Weights of a small GPT-style language model, trained from scratch on English Wikipedia.
Size: 9 layers, width 512, MLP 1344 GeGLU, vocabulary 32000, 44.4M parameters.
MLP neurons of a small language model. Each row is named by its layer, matrix (gate and up: input weights) and neuron, and shows model dimensions 0-169. Each number is 500 + 25 x the weight over its row's rms, rounded and kept within 0 to 999. Numbers have three digits each. A neuron's up and down rows have the sign that makes its largest values positive.
A block is one neuron, or neurons of one layer that tend to fire together. Before each block is what it responds to, as a language model described it from the Wikipedia text at the highest values.

Description: Word-internal fragments ending in i or a inside split, usually foreign names and words, such as Stef-ani, Tomon-ori, Nar-i-ño and salt-a-saurine.
L2.gate123:488505471496505494488481489550508514491514538492491498507495444530489495494494551509515488514493514509490500500456480484478438535553464498491502475498519516514524477545501510512486515482530475522487502512432488541503524526541531520524504515482514471500491492478476497419459529501540526496505500527538493495489510519457470473500478523503497462462515515529488486503472514535482519522503505489544466549469514525502493502553547514486525497513468514499483535503550476502465510506491440506491489496480515513524480521
L2.up123:508512504479502531463504511486512560526512549503502521488468471459523538476527531514517496515514492482502497498465486500457472522532519543465467494482522463494470449514483515509462489497495508523496501503489537496510505479484447448535560520527469537503519504442503484515530524477480476516460474530494482554528525520480516494537493496540497475458462508479489509464489475531490492490514464501536466531487528510524499495555496506500489494551545530516516506464517506483476539484506516497527467473482555480492482523
L2.gate285:553503452494525524516475538466454534484509510520524519517501499446507504515484523589513473505531498497564458509455494526473455541479504514573522472520502487475490514493476505452478527497446454504475552502514547553490541494519470518526491493473486467497525491528549511487505507447503490515502480499491502499512489473483482484525517516484492500508531561509529476487480504514495496499447515456510527482488494532515482471505479528512472522491477518509517473510490534510493496492512544423489511497481482470521491523
L2.up285:575509506464513472509475515497507489475493469523511493515508511507470506505512539533483513516496530563480492504472508468500544508453500505498517521474484489516487476524518517456507544519545522527524537513482501514495475521520481489470499499511472552482519499470504490485510538447490480480466495505486494520505493541510470493541476462513503462483519505546504475511489532543460499449479512474453486512490539493524501495524494470490495532483490508501508508462492504493471517540522499483452528522515505510488499494
L2.gate376:494528484535571515459512482530512443493492524524530524521481501527492512508485486519525484550491471500526494503487505506476516529509497496479491521539465487488490535496542507496508509492520489508454510477498494508496509502475503462487534522473538493455522530479484540493525495519513521504463469496526523460525465524503538515535528493475472501460540518529504503519461509514469523523490493481510495526510480479506532488504476499489509484524498491517518501493474496426455485523479544519503489521485525519508480492
L2.up376:538488527453512545475450497483527526514507492508502485512536509508468520545499514519478498479545493526509475461493511496477523502484493473539485480467538470526494497512464512475502501519481535482483546459490519509497499450481463505509526509532459499504500495514531508508503547503466481526481504463540491503468500481474505528544508521478527506499485490469537494481466504478488518496522526470492517515507531538490430504474549473519484519537486493488504480505542500513507469511514493433525536477440528457483517534
L2.gate916:493465539524554509454523512497473497496456528490485497526537488550513485496494455502521485475513487519484534524490526490517496514520535516509505526509498473514493459519461523535495516467502481525497507494503490502484513457465465484461506508487510500523524522493468510452502518557478491479477461505493495493447490507479460505523534474512486494478523489501463527490506479532492493534471502479523511554470497481485508592508496465488545517528516538532492487534503538527445487524509477512512538501504500518446488506
L2.up916:520457495555528483483486489507494509474497530505484512536499526487553522511507467497490482524527510530482537483498536465494499515534489517504508522501511545529476441481451517491464511490492502555463533467487547543510530505493475481519504487515476518471511476499463506487511502526506488477513473504497462491514469519523469497559511480552515479514501493477420527495496489508509476520486513527548486521451533495538523539491487514468543512481504538516509462519484517489453524540499469484513515509485499524484502486

Description: Verbs and predicates right after "is/was" that describe a building or place in encyclopedic text, especially built, plus opened, connects, located; sometimes unit tokens like kg.
L2.gate47:479519514499535509550476518499518521499525481503511499546511514508502497500457489505495518491508519499479502537517487488547461480501497447494487529468510508461496520475530509499485522543507500514485534433451476475489497493490513518485535491509472487485522486476499539517462499511509526437490443490518468466491509513516501539550523446467573491523479550490522476515488522529498488496489448564497465491503502521483544505517485459506477484566492513523510498514482492455462502477472517508500505490525541497485496517
L2.up47:479508487514454517497556480575492509475523528486524521487545489509488487490485518479494480511489548480501498524479532543527489517504524507421486484502523507516511469508479520506477457468496483477475529503506496519508515490518500507516478548447442488533482516549503515505455508532513519512470526492530548500501540523544516547471510527513545469485494483523470506529485530507478499504473502508553522495531488525447506487561510581499514460510518442487513481487530495490529490491497534454495528475531458491493481483
L2.gate329:434489466514500544520460436502584481502495517503490478507514506466477529472487493487503471489486571494543489519485486511514497523509468512540453510452529521517486487500475497492490451518490495514524516500494513499451446515475516534499564549486485537522453530514490539527465534542482473462494465530519472476531506459519518496512498504497541504508434522533506471481532500511504500522472536496515469527508528520510516459496494520500491463473519484475525503517469516522449510486503509507505489507490471464467469494
L2.up329:510497496589499522481509451437484492498461475525549489467464507537485463526465503462513511486475529472496501467516437513501465467469539507529492511501505509498509462531454462513464560502482444501518500491510449564472492516468547519487539500504463543496518501533489530501505522482512513506521503483499500457507505496477545465511486497535514506485487482495485518479526515486478501476542510494478476524475510485514553531492480509536456490503511474513508504529476512484470523492453486489486486505488513485493479496
L2.gate668:524482478538521480487476434460495492503507493505467469476464477485505453492517503522455498513474498504466524501470443517525499488476509495498494501502466479480515549466451514502468512531472509457521524464513538495456535514470490511452498468451486520521545511452518551474512499501524492460506503477493474449487510491521511490500479501499517464478522501440476493531511519506520499468438521528512453532487503513499491492574495485524518499490521502530520523517505491537450512467512478504455531502468442490481473484
L2.up668:587479526534500519480501479498480498503504499498482478503519535505561481489555492497456500517486464502538522452500501473499498495499495526481441492472486487459517520472433493455480502498503523511502505529502510525508485498541531482539501458496461474541520506462494510504539505483514515525484468446468496447514480499504524456508493498502507499490485474468445506521531485505481494502491535486504495545484511548497534534507510561515471488522515487541526489526480476520504548483496477491495497509507484504486496479
L2.gate1312:531484486525473512513487508518499510460514511472549459498513454486493503513519484527493523493484498473475526537513451491514511513480499538543454525488536500473472503487523495512479439492469490486508493461477564516464497499546521511476527464493498532546509498486502541522526565502513474491448478560490508472493502507534492479498546478463494465493474461484518516521520482492499513538462427492543489519502497498511502535480466543535509510493466478455495520516499556476487489518478486505485494485525524450460501523
L2.up1312:569466530532455504509490555526510523492520497509540469444534461500526482490497532508526450501474514476503502507512531503503480478499485512469489485494515521545507495469570513483495481499448479521502539497531523553472527484519541495490534450463486562494500527487503546553430530498507492471476497501508466496507520475571495499499524492498479471521514457487556482473496524497490489566488486485544451506495494490522514568482472472521483503513529505481513483488489567423494473507518499548497494504453476507496508475

Description: Commas, slashes, parentheses or newlines that cut in right after a connective or clause opener, such as that, and, who, however.
L4.gate652:521457511519485501519544521469499528543522486507489486480528465506436493501476533518504526516501474497500492456510516501518522441453546562491428470562497518461478527494461547499516474528490502459493510503506513493538493523523481494502516523501487525497551461503524499487485511489513551441481519527478519495512532525469493530512536485478529487513504451517531500498502505507488516500509477499485499544462532478517472504510519490493494483508490515471485483546529507505502497509469493476485526539497505461464498463
L4.up652:502474434479507516508497484513486521491491495533502507470498479500420502487525531521519514507505486466507488529485465489492531481491482505490452456495473503439458507502513502483496480450519485477488496488504521434518527481453500519462531461462506434512474472466485532494513475467527513474474484470538494506490531541484491485485485525489506484493512450497536479498489504521503484503505493510512515544494480510502516525562490489519498478487504525485479488547505555490513503496484519556510531531520515458450482462
L4.gate1220:530465548538523487514502533470516509531492481486521512509465485479458500460479497492527531485486496469525508485503530505521536475539484550471442453485512514480513524474492516501511466524492503515488486465522515490520519489432507538536497487487468482454527499524503462459486485461520457524540513497511487484497536512486484471502493485527515501511508488504526463482486470499484449510546485453472471535493460501528533505516495468519494496493475533487521521489519496519493521498512480471503482472454495494461529506
L4.up1220:508520516501485525515454481496531552478488540495510517497517477492494446489540498509489496552494524505501501493510447462527512494521466495526478483528453490496503504493483487521475455522481467494502472501491484453518529509545514525468536528507491507492491474496513495473534502470499498500493566450515485538468505507496486495512514487488501481494490486465543445527482503510499500506500474479516499515531557462496572524500531500529460485477518493478485496507504525527539509550515500498529528533494480468434522489

Description: Second or middle subword pieces of words split after a short prefix, such as al-co-ve, micro-bi-ologist, El-ici-ted, plus the slash in N/a table cells and the hyphen in peer-reviewed.
L6.gate45:496561510489548542488490509499530528459466486500505517469492445493517487538509508494528485487496498511495436532545487474494517495518499537518522501508528494511488504456511535469515500527507494450484506496491472522486504486458535493506470487532515534489530466518484582480491520529528529510483495468489434531466513485511465532517526475492520461516542487483488441492522519503484519503486537515508452519518506483507484551489501451511528499490532510527550511551502474511490538491524472529483468481530547511487445516
L6.up45:532472508492511555524501512506498487459511494452490503511498513497513511499478551510490477492502505492499470480532487491491498550506500477498535508463530521500546466486461536512460508456524503511481495515481522484474502467468505510543489528499510496516555518516536492507532576471529493495489497499499501514496479509495463506507516485501514498538472551472484484523483461517522503551529481528468506530536471460521503508485520491486520566472546502477529499482506467501493475497479512505492500475526478471537476487
L6.gate155:527524522477486521492510490466478502524483459534508486526496478494467477510448509528512542528473501542469450530504477486526528531461493497494503477517492523467452483519547526522502531561476525512484491520490503568470481483524519513460492485502484513494457509549495560494500473495530497505486483477469505487486481494483447495468497542534484505494490501506465504515503491471516500506494480508482541505478536541482517530500507520513474522484469537464443523543521517525493464486509539507512500478485490507498482528
L6.up155:475520446511548541477474475487452497513502487486478495509474443516463514500502483474488507499493515494484500443490531514481495505498538505483506529527506516535484491493514542457482521527538515445487500523491471501501524513471479507543470499460520492508471501525503470506506448535475450491508504525485487487494508477513484530506491526526496524497469465527492522463520489493504491558527465483512511536521483488482480506542488509454533490510534485450514497480500506558496505487503528473510502445500486505501519507
L6.gate280:514474490476505504511495510502488539466496548519536511523489463494554486498476512475507498502490508508472521524463498519471489520503481568505512498502494488478486512517494518519500522495503490506465497491462470507505512497462514486519487518481515503502526491495454476501481497513534449529451485499431518518477479464506505485495501530498502495523482494512505501500533483486522496535498551504537516454485478535490467492513504499504536450537531520516499503516450535517498498454515513481460495472466514532456479474
L6.up280:480523531508525488469504482488513512493539530536487513522499512502550499494534525501475499497495507538499462489493432487494487518466500522511482521510480531478520486489481523498465502476506471491518477476489545536541485517499533514521484483503498488519510531509456506531509496501529480477467509536504519515482536498480474428468482498529543488522498474502498507505495457501459502473488546494513535503459463516475491490508530500538517504541519485465491573476514502501465458506489496498513553511413494494511491474
L6.gate300:496502504493509542489482520507508464531482455525504522537453517500469530470481530496515508512503524521496464523526542547475535549521537546562480490504511480505551496507504558519497482499550556505486484492479502540491457462481498527507494523501507539497527547493487473541496477542480493505503510530519486521462499509505457474525530499506515495484526484456493464494511481485463474498496454499503487477495539537528505497509507526499509515467501549475487473497524509545467487486504511517492496498503437496479496571
L6.up300:491471546543504538473482512465509516445497495495462503497505538513486497482512518557510532466509506500441483510511478496451514502510512513481473494540568511488467502528492543504439477486478454517489486495477492525498475474470515501556493519540494520513514483521513486513505469521511495479518478487490481503505512471497466482463529508549494494513512502516480473495488453523474472491515495495509498519503492475493479481536469507561485488441493538481448553505558501498498497493512501501435506471502484506482473529
L6.gate950:523523518506478559467526478508530456542524496513465447505484503451495496511534554525540532481477519462474484476498511503491497513508529511475480480483481486481531490571508540495496530533510479504484507476492465527506511518493491539508478518527495484481510503515437475495532534530493508532524531521502510471498465455552463521508508490481540548471503495489476483469565512505479512558570454479515501531466514500481491476502509476505520461504525521490537487511500478495472532468490541485503457462559571511542442510
L6.up950:515516473495479551522501511507488500502480472464489489541494538541454516456479491500450496474483531507447475466527487489500492547558499522495474546576545539494484529457494539530482478475475516486504505526509495522449513495512535498522512487496519460530543433520464540510516476509515477482521533519494488523521495552527492487509502489499474495512473471523465502538538482464505472514504484478526500499488477498552470524490508448477516517463451520508529493539491535549481558500509509514470532489492509461481493476
L6.gate1047:494510513468496512497507511532514501504498508445472468506471465494519508488561513448503520483518561467489489494506487481535509499514509504480465505474552510525516506452459468522509507492502520481482522476496531493473505541468489495548500549497455519512462485538486510427483488463469525448509522477554453509526510541485520485570514493537521490516477543518481498505489492510560484516529471500464483486514497505507505487503528480536496471471514530493528539476525464544491497427517511548501526504504473514530474497
L6.up1047:477515520498496541480539505506478505482461476512509479480467506498530492512481477457544486456514488503463512503563485480494463466484527538517512528480507498454516511482453523503495501497514499494496455516461481476493520506513471487513488507525504478519567490534490553472526494515524495460520545470489464477541519529481513482515512492508476499488499498507515517494486480502512456525519488489461514528503491483507477520468493482477531494501533499495533502497485468513469509491461516527466554509484520491526528463
L6.gate1170:514495515470511476500456498496470499507479515522467513504494531533529540492470518551482500513485505528409512535537459524521506523517520498547498482489479506509511506434515527485489528493461492497519513444528530547453544515464544529536468495473517459485476522476501480472499524464497516503493496494475476511471481479517513524507509497529513474488493500547483474514533474537511556512513449502475509518496434527519482502469507491513518513473516558487502508516476494552444523472528546513483465479514489495489467497
L6.up1170:452499491517532478489474516529520469505458479536483511506505538468521493529500529481472524490502488506465489501499529513516525469504491494547522509535480494474492493521547465486495478474529529493463501441478505509503481505511503504526492523545509518492507500501504559504491536491507492513513507485502530511505500539486469486497503507519524469462522504515555527492491519495473503507496554462451533512499434493522550498519562522457532458522494521447523484487493461508509509516494497498468494490571464521527502466
L6.gate1183:509501494487509526492489519523512438476483498496529455487521460542490492484497531478485485484464453474492486480484474524482517492502490492535453472530492456490554496495490539509493550503499507534511519473474494547500498553560511536490493513501489467492459537490466488523500461491471475492452500517502541494478518525501488519504523572469532508526523503535491556507565515470485504548480549477491470490476531533542502508497460528533491442510514513471544506494464468530447485498482495513554499507514503488510507518
L6.up1183:472538507489504458480554462507514516515502475538504496549489474502460508522507539489463509455494553528509488445511487515508530536495511500492536504479481535453496457524528524552509508483529506497508484533513496489501433499521513495516485487457527512511556487486502458498438471502511484516497473535502509497560480497490513503525518500511483506452491465493478479459519482541498443518470467472511551490465486510520475504539510478505527525495450507485535519541509542467490488499511491552470516466560527512459484497

Description: Verbs or prepositions beginning a description of a thing's build or features after its subject, e.g. "is made", "is built", "with", "have".
L6.gate48:517513533474494497532496564492498491504542499478541462496498482490501558488455512496476500543478523485474507477539515535504475474469533518484507545480519495470501520483505504473501513511520499509511497502503451517480525496531468513505485490466503484470514477525512506523478532467453486477451468516560487536501464492504516502479499505480531526539524432497515529508539536461505472524547492481528499497525474455493543549524505482494503453496474513486479540519508511490474457484498487521522524513491513506488462503
L6.up48:521527483517497530473471532457525490496510510494487425488533482492493506493509468527494478528489491518480489498538493496485454508490496501482494480452511480465483499506479543495496480502499507494532529505485496506467488503491461435544456463496497452504512478515528537506532475495495482482509471533518517532514534512544475480479504490519546505497540470511471477492481491445513514512479499481499506510513451518496508522477466506530538530519532517547474477498515496501459440520519527489493485495470524476471517509
L6.gate62:506505542486519485525495524476529534478490501483498446509488479493495496517486520523501503491486493497443540523449534502476517505477491480493487474526469478494506490521534499509479455516477465493493539471502502505484502518475480483486523483539488522478536501519497527464486515473519500469498533505491520474466531532503522517537536529510503503494492491518520488507466510499501482494515493524534508524440460486510497491499476486476449506475493501548485475498513488469497523512481524561474447486505494520515520503
L6.up62:510477498460464465516486534462488510504512505470499462495530472508511519579457517524521483517509442516507519486483502469471518466526494472487473480467486455471486512493471491522477490469512486523482525432504497532518504511491494477507504475525457491486505490501500517481495461504521487504457475505510507493470542506538535471473511535487484500483534478514498502533458495466505525451488502481480538456485493502490472514511487488479446488491466508584478435487501482487486494495476517542529449471469490527534506495
L6.gate402:514499496489513541545462511468473523468511486518517487541506423488525448435469516532517485481489524521504526487500496527485485509520466489492521487492525506497505458516527520497531487535529455499503511460499477484462476507489507504487476498503493486476522484522504541493468502479539531476436487524478524507476487524560517508516534506467499464513495459482515452515475510511489482517515514499477500493505473496493504534537491498470501505522536524504501541478471484478496507446497550522517531480477484509530530495
L6.up402:511478518481506525505472523512508533472479481482541494514496475475527504454516487488501484464502509480465469468537473506476488511546482518478494489493512520504503509539539528461535495496538507544491516496506523479487490502487558506540477509484474493495512526509513501494487487452516538491495474488456490536509513496532533470498529488486490496504530486489537459532461475537461485475500488503518492512493511505458519499472491494486479490493508490481488492496506464528494485497504507511472510480481462504476502487
L6.gate417:555510554487479478519516507488555566496491499486523484497508508488510473496520492484494545506508482502478510535487510527503482514474477506495481499443477490486491500445494498491497470513497514484538532513524473472517532531469500503499480500496444536456522480492499520523437581492479478474474482525516552511478512470510519484515528548490465505533464538505540464523504530472447487513466532509530510532487502489489521517527467501502491474491489513500515514482478545479502505495464477540495492499504499518517488455
L6.up417:512528503500496538494520492520488528500478460488554517531528489498531475485486498479544532518510504477528480485487481574499457466491465498517473456499534535514487504507534500478492516508516535523510570482503467563513508531525476504493487476555492519485490516486521522469509516512494520505512468477476510507510462463522526490549463537468471525559495533496466471504511555517492497510508524458521496538488547490518495493487482453486477485504538532510507478468518514485508518470485541530471498416508498503532511492
L6.gate454:543528513544499540536523518458526542489501458515477484471498513493475526466527558506545498474483517521505518525510458517494531469486506503528497488484503524440494461497492501462511508491517534491518489521450533519505469507519471481480526495458459515476550541500510558522514484468539488474523489539534455493486495490512490474512509494509490492524479475499488495516516530500509438550496471505472495520471518482485509536533489508496455495485538526482552500515540467492515483474486523539482464542492494454476515515
L6.up454:539478513528524517501521512472505524465522466516525538498476512513531482513494524495513483488468499527483480509529479519503471502524563486538516492497488542437472495514515519546541488494495518529522481468494514508482476476527454502488531471532454502505519509487515491498480557488532499524466459489499455486562450533475455488499507497460518511542534468492481502473485530540526468508515508504512467517519506467517543529502423496510526516482517479481501479507454571517540469491509496535522462501499478544527505506
L6.gate1091:549515499478530508504490504509510526450503480505447506498520490491521474443500554504513494486491503464511457552514491503522506503473489474475480495563481549490505494537479465524517450462535491505505512488551487490551451475470525503492522530488531507483471519487503437544478478482517482504485520531486475504483464495483477484512483505501534498509522510508498473481533510513481511478547511501522478483535492433518529473481536471492480487475487518512459516487521505481502501469476479553498503469487485538504503519
L6.up1091:504474487441420514479494479522507490520480492486506486479489511554533528493478447515514487501529485510487482459492511495542482500525481516492494478504485499512502478514515510455493532515535550524474523511489497535507520467518496508505495443514470495522517476499488501517533482536527493578551473488497473465505478527524519483500543517532479503516492524478506530479503471463482534525481477505498501524497471523528483503520448480533487536525483466486502467492503492498527495521503518434511473489496519483539563490
L6.gate1158:532489502496515466466459512477486506470485476494500438500513477510516492539489526536482534514514510460449522557504529500499470493482493561512442499479478486450512487492529497520512542503465476481506542496504491485465433445503453468496504464503500521534494528517533544516501489512520523511444477526509496530461509546518503481510512515511499457500508501477454519514495529521495461475500473481525491516516498503515508518500486452530494537495479506519460504459526513475490498476513493504500410529482477500470523553
L6.up1158:503523546462500500501489537479492476493466522531516502502487533541529493492475497493493501512518468498500480517544448493508506527482522503467513527468530441457441493486460510479479513506510529561535496499505484492524507508516508493513499521484486476492475466490526492515501521525445538480503488489511504508513512487503529469482525506442502534440508487471500485503481519488510477500530476478455483528509478475447505498466502497485468501512525535440487527478533534494497469497443456517501546535519424482430495483
L6.gate1257:489514497506512530531511498509515539516526472466532496492497502515496507487506510501531503507492458522510471480516513483505524434475481470508539532487494497490514516487508516507504492498518470525496512503491483507506495497506524461525506494499517512475551485557502525508507510503538502431487495530523454490502503518454537502503510491478452521481489508478511476498550520477491495484513453497537511518526516479509508463491504515510499505484510487518478526527531458521492513513475484554504503483508529493499501496
L6.up1257:514526491489474435504478500494521464514560519455481476499497524492483536494525567490484521492449490504551501470460515495481534493504501493482489492530528558506555496488507523523546507497524523482501475537546521484506485469472465559469491515482462467511451514480491509482500464481517465504510472524514511518470507513506468436501517539508511534490492517454492480477481480490490511503513490498504509480478485481486524507468508546513484484507466498447494499534505558483535483489528509469484477488498500505519521526